config.toml
n_head = 6
norm = "rmsnorm"
norm_eps = 1e-05
positions = "rope"
rope_fraction = 1.0
qk_norm = true
bias = "none"
tie_embeddings = false
parallel_block = false
optimizer = "adamw"
weight_decay = 0.019
schedule = "cos"
final_lr_fraction = 0.03
batch_tokens = 32768
MLP neurons of a small language model. Each row is named by its layer, matrix (gate and up: input weights; down: output weights) and neuron, and shows model dimensions 0-191. Each number is 500 + 25 x the weight over its row's rms, rounded and kept within 0 to 999. Numbers have three digits each. A neuron's up and down rows have the sign that makes its largest values positive.
After each neuron's rows, "raises" lists the tokens whose logits its output raises most directly, leaving later layers aside; "fires on" lists the tokens most often at its 100 highest values on Wikipedia text that the model never trained on.

L8.gate465:491513490496520492509498462484483506478503528490507499502507505481486498492500453470536437508550506537494514520485524556503525532504507515526485452536472505457514486521467469458474471488524508491450520486531484472498494553501492489529499493454508474492498534442521516501490535525566487488487498491476542485479480511504510513511527525498549479480483510529502532495460511519513542483540498495447493487483543527483494521504502458508520465558462483492482498482483504472456544504462522486474517506475540485477516465483477463499469461485482471491492497528485457544489476502517525518
L8.up465:531519459536539470536504528502534505496517524501488487513553534494481497501520491453507441518519528530468526510458480520532532489500524466543495492497465514449500482500543490482472517486579502513511546455532491491506500514470510518515500508474504477466500519515488510482494536490520516490458516469456515487463492479505511500549477495473521507502464475552532527462469484518556522515492482511463525496487506511477498466545485455489483493555484468500490460492518509453450530515492508515495497516492498486494506495522479465515527466494492505510493506506504451517472460495510529512
L8.down465:501497506506531487490467470500505538501503536496525479475522498506536508522522499462503520495484547531477529507464444496487519490514498483477496500499504493513524510526482497490467508496475531534550483460510557538505470456494522489476497477498506524485512473495478449479522522527455494479493475436484486517450528451483534491527519497465482531487491541457496477475520498518539504523497522502488522478514518544507489488543455517509507515476545456513469513478545561493472479540506506506495460474509523494502505494503469511464510531515491520540516433518516504549461490502470494482
raises: "'", "’", "ation", "ated", "ating"
fires on: "n", "d", "l", "st", "al", "se"

L7.gate506:516457475492491510462471489522486524524492484497502487525473507487520495494522504538492487501461477535534510511519478562448504538519452538486532478485534514497472533512506506451487508514517526511469509457507467489468468510515474495499524497475486457504514528523443457521506496492542447512496511512494509493484501525505503520471491507500559466478491501520515497513481542507486553458481513520503482479507501528525505528457509487552488516543533517476517519491435518479439499483447538451462505529503522506486511489514510487488460512502477500502488515550509522543476474474513485507
L7.up506:491496492502505480483481527507515535510498485529550474532526524507485527479506535519492485520480484488523491512476470538472511525490490530455528518478539516498438513506509488464516497436484538517481510458490490449462469455536487478463495509524551479514512497504456489498453472504525509499508465518487513478452546507508486498472463490496552465471470499495527482476500501511475537494502509515487554491504456531509482558523520505571474493507561509473509502492474511496513505471508550499512481490516479487500534457473511494501509482464487503534459493522509503509537496470483483528
L7.down506:528513552536485501495556463496531503498482486489454522482501469523486540478494517518519496532507512482523487475463511527520497507487516494495534511459480542509425471504501441508505500479538538537524510454529525472488477460491485503485488517495514483489475501520491493453514540490495512476519535521512528514467477467483483531469487503474514509497503502481507486517476495512522511500537504476561512480510526527456521495474461527514453489552477502502469474506481494550482484541510561507543515463480519516476477507481480504506479514510517487491475489492559496500489560459526513517
raises: "|---|---|", "█", "cor", "bound", "|---|"
fires on: "ed", " owned", ":", "d", "inspired"

L6.gate274:492479482475502537453486491471513489491516498499491496487479479494549477462477460524497495479503490526524506533535507531474531525500473518486476464501538468493503524512482515478472540568528569507454548542543460508505465532516453518463473496493480507534487517516535492496531504495507454524514486488489522480525475491528494520501481537521535517531445473525498470506508532502557484468543485508482444526504511494496474542467498499511478499528504489489473520520472497503495520528469519472509522524503511530473497509517529515484464539490484477475495486525484471507453505455509475497
L6.up274:507471498499528448500474491529440486511450497485509492532503518507477566558569515496490464512485520534474507496504509527468526523517476515474510478515455551514513527510517492494533460457501503460564467470482519460529479521511501514544510494468484490476529499457455474486497511503516467458480462492498524494500517473486487503485499524483519452498541520469498497511538497487493528472496474479496522502547515527494505489474484533535514500482486522534497500469484481527474465452477519479466536477518514524501507477508474488547472460488524459474493498501495507495522518504491514482
L6.down274:528466512545515512532467488558482488540454493506501502450522474527467480507469521503514525514495526466498516502493512485503506473500503479504507538497521488485499498451523521532513537525497455489520494459463514493486517460488550490491544507521465467468484474512513516505452452500495568490504472479511478515495485514485490512494524434537468492460547512485460460540482481502490523558477515540513548491485509501497512474513486489483492530499491475505510485491517474523509505467540490581526495511502458460500469530497493473479511489535523537515491533503511509496504528508515498485
raises: "ed", "er", "d", "ing", "n"
fires on: "et", "y", "ol", "it", "der", "tur"

L7.gate259:489460492488531493495484502499490504519529491485472490484531463508563548521518508467479496480515505520496549477518509508471534528503506529467512485521508503514518523536537491460519521514520498491520529480518435460526428531523495488537515497454478490483513469486493518491515497514478478511501512498502523476496496500532509497480505505548508482507477484474494510467491541510529459465489440500457450488565510489466503522516477496513503471499517497541508506538494547520492510496498486483504558523482521520527479477501492530492480511450517513502467504510441466438510489449514479461
L7.up259:488490490523508537499528517517500510509482445448521509469532501500515515511486493446484481470494487488535554489500516484480533529492500502465505483502523490540539512550507540431528508471513465493539491436494503450506471476490503510496496511508469500480511454547472496520540501501523487532486444494506499477549484497525506461485550503521550513527483478471472495479504498505510459498509517509485477494548478446478531477534482484496492521474519522496501538531490526530510460489507515492495501523532509502474501545493487503498523511489505523537454500499468463479510516437527477497
L7.down259:539527473516513483542555519562484509514529511479506519515510483486527492479516468494464506510536513469501526482494508451497513492546514483471505552440457501515473498504507500504511504480528420489513529471470517478470554489490510487495500517527492492508511487502488545497500450492482526492482462502492516502429504489497518452500522469477474473510484446498521466491505498504507492502511508536512504469527449470473516464516501501481487500480513552501540535502522510509528490491552488503509510485496450475441513481513519500497486511501533540519470507450534482473519503469510485529
raises: "==", "===", "-", " ", "\n"
fires on: "\n"

L7.gate409:549529492513519509506489496499513484469433471497495505483479520477507518490456482485508504469486516511472546470512476503501456547541479535500518489519487484466532515543510518475460491497530522506507539529565478524515455518492483539527471482514489535473488539519535490466512532430475493539549501507475475498451521464492440520482471506466504538486554514503467509493483494471568516477519474511487509504528504502491494482493490511523507433505479496481490498508489512516480490523512511495471515478553558510519510508517510491528512498501479502533513521497519476511522477499485487504
L7.up409:535501464518554456495496478490493482472466494483489499476450537478489514503517484503555494454492496504504527485500457461483513555538517526469511522532478497485534515514501496514507496493472516494513507566517488553540491508494509548484502498505463506519524532507498507523515524445514491521523469503480466465493515473508475524465490490470500539493505477531469499516483491492528559486579530504517498474510492485471474484473492521488523475477468502443492495531509483513482505510510508500476433537505522529526529509553480521461501506527493473491508493472518501527492502465554514500
L7.down409:521528474472520481474477500526501496512546500509519539479491507486508514513515526526494458484527513455478465467493541511486525527513464487503526509481492525480490453528495520517526523477526473527532515468470519499486507503491493483474548546481507498557487518484500547483484506507501512494508466500520485495494567505485459504474561483497470528524497451506516469500501505486488519576543491490529525533491459477495538519462492491498535480500494496514469453513521457509476519511480518576531502488484485501490501544487517492496483501479517463441522469506497472510551519473516478487
raises: " |", " Label", " Format", "====", "ical"
fires on: ";", "|"

L8.gate174:491475505506516497482520487495514477403449477523515494510531472478495493465493483515470440442480524491481479480529492490516493514539507510477506523541484472495525501511496475486498455477477484517522519466550445523534533471496470486489497507518502524456498486501536497516544496466532475504511486508486513534458488477481473498498498504509516501503489511505455503531558520504529495463534510503518506502509462449537526515520536572529500539502490555534488515509525511516504484503521530474489507465530466511498562480475486509475509522463500492487493511491492474501505493474480480535
L8.up174:528474480507522510475535533530513489483528465460534512483488489485504493488526483499520482488559494462541525475497556497505463503521498517471465517475533503508520430466507491471510508466493474500508492481501505479488537491527493460474512510504543534483476497519501518471538482533489527524545491494512481518480516516490489491479533479484482463452522515485472518558490489492487497512501549493569517448497495471488529459502495489526508497515514521500510488480505520505504440459513432523527473499507481535510519501459445504458515499517480498491463531516507512438492488484516486524
L8.down174:515507492470511507555540507594488503498490473477494525481510484505500521470484507483485477529495492496507531500485490469478511497490488480467526509535487498488498501508501503538536540532518474523508484483518485458504496489507472515484493488487501486502505506483534503489485513500498648474489481495489522484487501523486495471504525377484502464513488516484506511475538512478508503458514502456495474470532524535479468497489463453517493517496486481486516504525497512492503487518514499510474510504520480478488502449528502471506503508445493517505479518508500485509476481467525490498
raises: "\n", "====", "===", "|---|---|", "|---|"
fires on: "==", " ==", "\n"

L8.gate400:483449507482491485465524490527494477490469531492552505481487472515488506482485500508518493487508492520523489517484473567486568506471489503495473516504474469537512540511477492505512519481499512458495499517516490491502501544475496506523470476492481520516538524559512455557486475466547481472482502509501510483509518466491503510487503496521525460527499439490470477517512471492463544485502527474478492532509473449518426518454540506562495524516489479489511485511488500473506496489460495476520522491488494497470563512513535482498513479492444509449498494548482474529493511492505510482
L8.up400:499471510449471495504455526514510523527543538455533479508471517498441454514502487496479485514548467505501498553490542494462439524498460524447484492513489497495527492475467498482514502513533505473500514519490478476526513515552531487551436466504525453525497510487515510445528493500487504520496526488492488508497491512480486499464500495477522460467505500488484511518506486504517499504518505508488513482485504519532507511517526492496498482516534491482485469501469506496516510519500498498542480476497514494477527421497485424520492471482461491479497521513441531505452500505452533470
L8.down400:532515513518533501481484530509545510542516492488471522526505545529529523493537516471457490532499505495506538512504538566493513471470506475489523487503527497526487508457507511498503503500509483446517494482528476494506471553521484544481534515473502554521471538515488475472475496556517536470503470484518465511467522467493536505533459480513511476456503472559499465480527518489487484510471529491505533466494484494555504510507490523519505591474523480482494466498474497482471534493486499512497488527510488475496526503477512500525509519495497496468476520489544565506492510507486491502
raises: " in", " on", " into", " within", " at"
fires on: " ", " performed", " placed"

L8.gate384:509507491486478474451474479515488453515495512464498478493521506494493505542489507496533445459515489503488518487521508534478509554508487513470539492487481520500513494481493508499475523480500514524470521545495487489527506539511493491465541458510495504463522527515474465460508543507488468504504476531515508510476505484517453581504483501461521497496521518485534488506469507515514520454575520514480490495510500494506481498479486509527451477521453528476466484514504466555512450538475502469487492445467487548505498497498487491510504469513524424486509505489460490544514505499490492461
L8.up384:564507467525481465497483500508508487509536522478521454503505538481480544518541518480499495507516466508513532448495523476519541509504483474513528525461504535523504482490503510459478477444512504520549526480499503494493519510505479485512538465479481506475499504500488513446479514501477486488494478541547517523483516535505450519520490515481474458533518498496517496506520481509505505493525502508495499480500463528470486505542484461507500516447478493454490475505494472562499458519516518485508547475470471529536482473519422482527504464492497490489464527508482550466540519526492469494
L8.down384:485506507490489518509531580534519523502537503501493505509507501492474570541538515495496534459544515468516498460498492477517492516441495485498534482504491526492464480455511482487516468498548486455512485497466497451524492525502488493489518491483503480479483533501485529463503448493482493495513489489490517481489547508536506446470497486466492482528498475443471459505477491495501481490485491549542524541481470513494490509508519469521509514485543486519494508505483504492506531487539534474515490484451494490542473498482456497505496489546515543476498494450493481436517483523473463490
raises: "5", "4", "6", "2", "3"
fires on: "1", " ", "4", "3", "2", "5"

L7.gate20:522511467530537544498517486492496494459483510496503516479511483513536520482461501503497490504477529498515497528481523497450525535525483530481504500487524510477541553525502484506505474529512496528518522526518471494544466504482502518484496516500490517483508472540488467477538520466483492534511484476507495458449464486481473484502456504501536519530442476549497499497484510498530491490497513482454505545558477493498513488523456548482483494486497511530487548473495497509515478557500474471491498500469506549467490511494511536496506508438552492467487481519473465496501498458543561545
L7.up20:495492522499549548531522530491508489484493517527463534464505494477489556537479512484484494525484519497485500532508508480496520530511505519504513507495486476510452490564523541524455506532538476519504516525535500470501460513504516492486485536501444520496520468531498502465529486462427508485482491482517506478437506507495516480497471500494501487476467506463491495472487489477559459498473476516456525507508521545469520506509495514529536519483448501513517535456486507492513459513511517509528550524484496516495486510527524511491513552456539508494479450491497462452499500480519490489
L7.down20:538522487502519473532520550587489539505506529450518502508487538471508522495491529507510493519547482464499496485513508455533525486499524473496483529473497520533454520487546515508496524511545458492546470506518475480492505488485515473464509508492486517522465523510461492499482464500488550487545469529536469540499523499512483487465517434507510467531480451508478487496511483519503467505490482535518489499527467501504506467515471483467536449446526524463523497508497519503459483513510490518492497504490458501518507518485484481494460530528522524478484511512505489472503537534525480479
raises: "\n", "===", "-", "==", "2"
fires on: ")", "\n", "\""

L7.gate76:508459483458520498520474512476473552450486473560525524518517469512499485467509478495478499483481489515502507509536499556468533514484449514483514520469503483524527484530527482524497500472462524466480476476487452497520465509527507530473506484512497524550476512472531499557493481509541478486494510472485490483482517490485507551526460522516537463489492475518490480515526511475529522503503508462473493487547473476501437577484520528526465534475518475526489525512501531493507500494476500493499474517509497490501512510518464526461496540478513482540477490464523488517512510443496496515
L7.up76:528486509506546518526477526490499522517474518479528536475546478520481493455471503451463514519509479504526474512483534468520541488477507491497485487463461499499493486481485549504493532481487466527493454531476496555477517512482547501518531526484477523497475483510532487618464443488513501454462525460524487484507494471469501458500464509508449510502450473513509499511508464485490466493465514486504510523490516512490489478515501473493502465509484535529531517532526531520485508470465485504522508476481471501497481489495477488525516521514510506501472489481559477492492506500500515499
L7.down76:543481485503505482534514496513491498512556500474521539541465522523518569508536478482505493530528464498519483520453492549520510520481496489524523472490509491517551528498493502534525495486530513492550480511507462500479502487510486543466542525515525514501473543498493474498453444504489464500471433493505465509474532528500505487489497514496483477484474474498536485473481522468471536454485501506520498496506499482546463506514527462493500532498506467488463504513530522486465572439460498498510502511479491510484480519465500482511546504486503512493494521517488500473509520457546513485
raises: " from", " in", " at", " between", " until"
fires on: " it", " him", " them", "ly", " himself"

L7.gate340:523528471477508491509511491494487474483499472490513538454483486493515513461524495489490516519496528494532483512553480477492475477517510495484502468521542490437494514505485511505476496500544527502458505524524510532492501527475478524495553527470482489519490489483522480507498535515489485504526508498514551497539490530529469465512471515504515467522452481566482531466467508463508471498518449474525447512484515500533533480486523496491528500516513532475481502483488469507485593505420486499460488519508546507515480503516516493517493476513513526474467502517520492486481439487477488459
L7.up340:533505471507509486475527526458471512470504492511531538509441515495524490489525530499565522517507497465517483498486450484497499472493526512484503530500536475470480549507554483467480492472539567504508503485471491509519469486500519519499505535525530513548532496478505508468516482468477507451500505470503529528512534485507500491521499510471526482504506448561508520500512543492515529503510476487509498530532481508510448518484510496551475508486466457503507477454471485532448525508548495520527474496515471508526530506522525487506474526472472548515476475487501493483547507493511520531
L7.down340:461467522533495481513507511541479492534490518499481503514513483512485465487483524484498488504509557468495505499486515489498522452467448505541511464474496483506485465484481514496517479470489504535490529496502524532531485511446492485525500516469461480494526517464499487481483475513477428501539443507520537528565514498518472527465490539519477487486524502508474517504483527536516536476495515545456493508527522478507541492545524508496485518515514486495515519480511486504504450503472512442475534540488492494516476499487509498444437470517470508502506505549522507494536446520483482518
raises: "er", "ers", "im", "or", "ance"
fires on: " Ro", " inter", "ter", " High", "wa", " Supreme"

L8.gate116:499521505481512502502482494488473523455497491542530484482497476524479491468498478485498479529499494503488533496492512505505465471504495556536522503509473479509510497516460508435512476515503496486501502526517535521510461542511504551521481517475469521466527516544536470550486515482531485526512483515497576497496483484492520493484499511483500520507436518574473452446478514518467475509502502476515494506493467519531550506517519521539519524498532503541480523499485560482468505528490525498453473502506495485477497481524463514499490545504528500484490523513541444539475477492523509528
L8.up116:517498509521482493483520549505476525538543496482546497507514454538469528495529504499483493528488498436534524488491501483495461523505505500453493519492477482518482460464461438505505478490513490486458493491479512505547499480501501492512493516516528477472545512470499482524492471517492512479580478540489495502540520509483478517498524494473524510506492513526472504516508482503472548497475542465530563501491472475548549492533497490493489512479531481477523540507522504514528464454532496498514441481512481502482497474506495470497519503534493505530520533521491539480507500529509568533
L8.down116:506501500487513551471488532517479479501544507500491554513546463511517517500519527492496481506525504448546499503503494506531533511473495480499514486508494534521521497508535536490461509502524515484477513477479475516499529505484510507492506516477494449539466493458469544495501479496494514506448489529503484515558480494483470547473512519462475493525520500499487514525548510487486562519509486509502507534517537506508507473547480491521413525526501502478539474525494468557485524476486527552524493513493477466491498502493539458500520512489524497519523457519462500506540493545522473542
raises: "n", " |", "|", "and", "over"
fires on: "e", "t", " most", "-", " an", " a"

L8.gate134:494479521506531468502499473471472486429462501542498516522526539505483539491490471475500523501462477500462504474495463458472514536564497505455511505537500478507492513520517463446538462501520535475509527492547502516535510511499490544519454496493480519488526479524518493533527527460504502493569461526514506491464518505453513498508514522503510477477496537505505478499503511531503520477510529472492493470524469523504474542544534555496484505457506480509473508501486496506504515482555529503490514490514516472474486496501518512469500496468450452486489485494528521491516519449497502530
L8.up134:488513500508555499497473512502477479510511501551493469510530492488469518518473528502520488477510517487484478504502534492465467543505493510512507465523497487510525505501466501490521447497554536492476510528524460537518504484486512526477527549473493502486518446528490471501479525494511510455509513520562524490505510502537471508453466489498559512514482499496509466485457529523539498513499499520470515509515493485539504489514481553505501502514478512549519510516499509539492501520494552514430486518484517494484425467460511557526489504518487472474476521506515460501479475456502444499
L8.down134:514489453533490480490503499500526503448503472525490528486533495491527460522507502523474488531477471483517485486498474518503535513519512484459531504518495516543501495487468479482513532502522502499461498494501557522530484466493523433477497469553491500518500532452510519506489418470495531520506534508476454537489463523517526497519479519489445488482488532498459497548478510493516502509463426520512472504495516465491484561524532474491479516548484498495518508469477507515514505506502483530494508459494456510473527496470484503485496515465467486531526451517467502492499511515522503527
raises: "ial", "gastropod", "nning", "s", "ise"
fires on: " the", " de"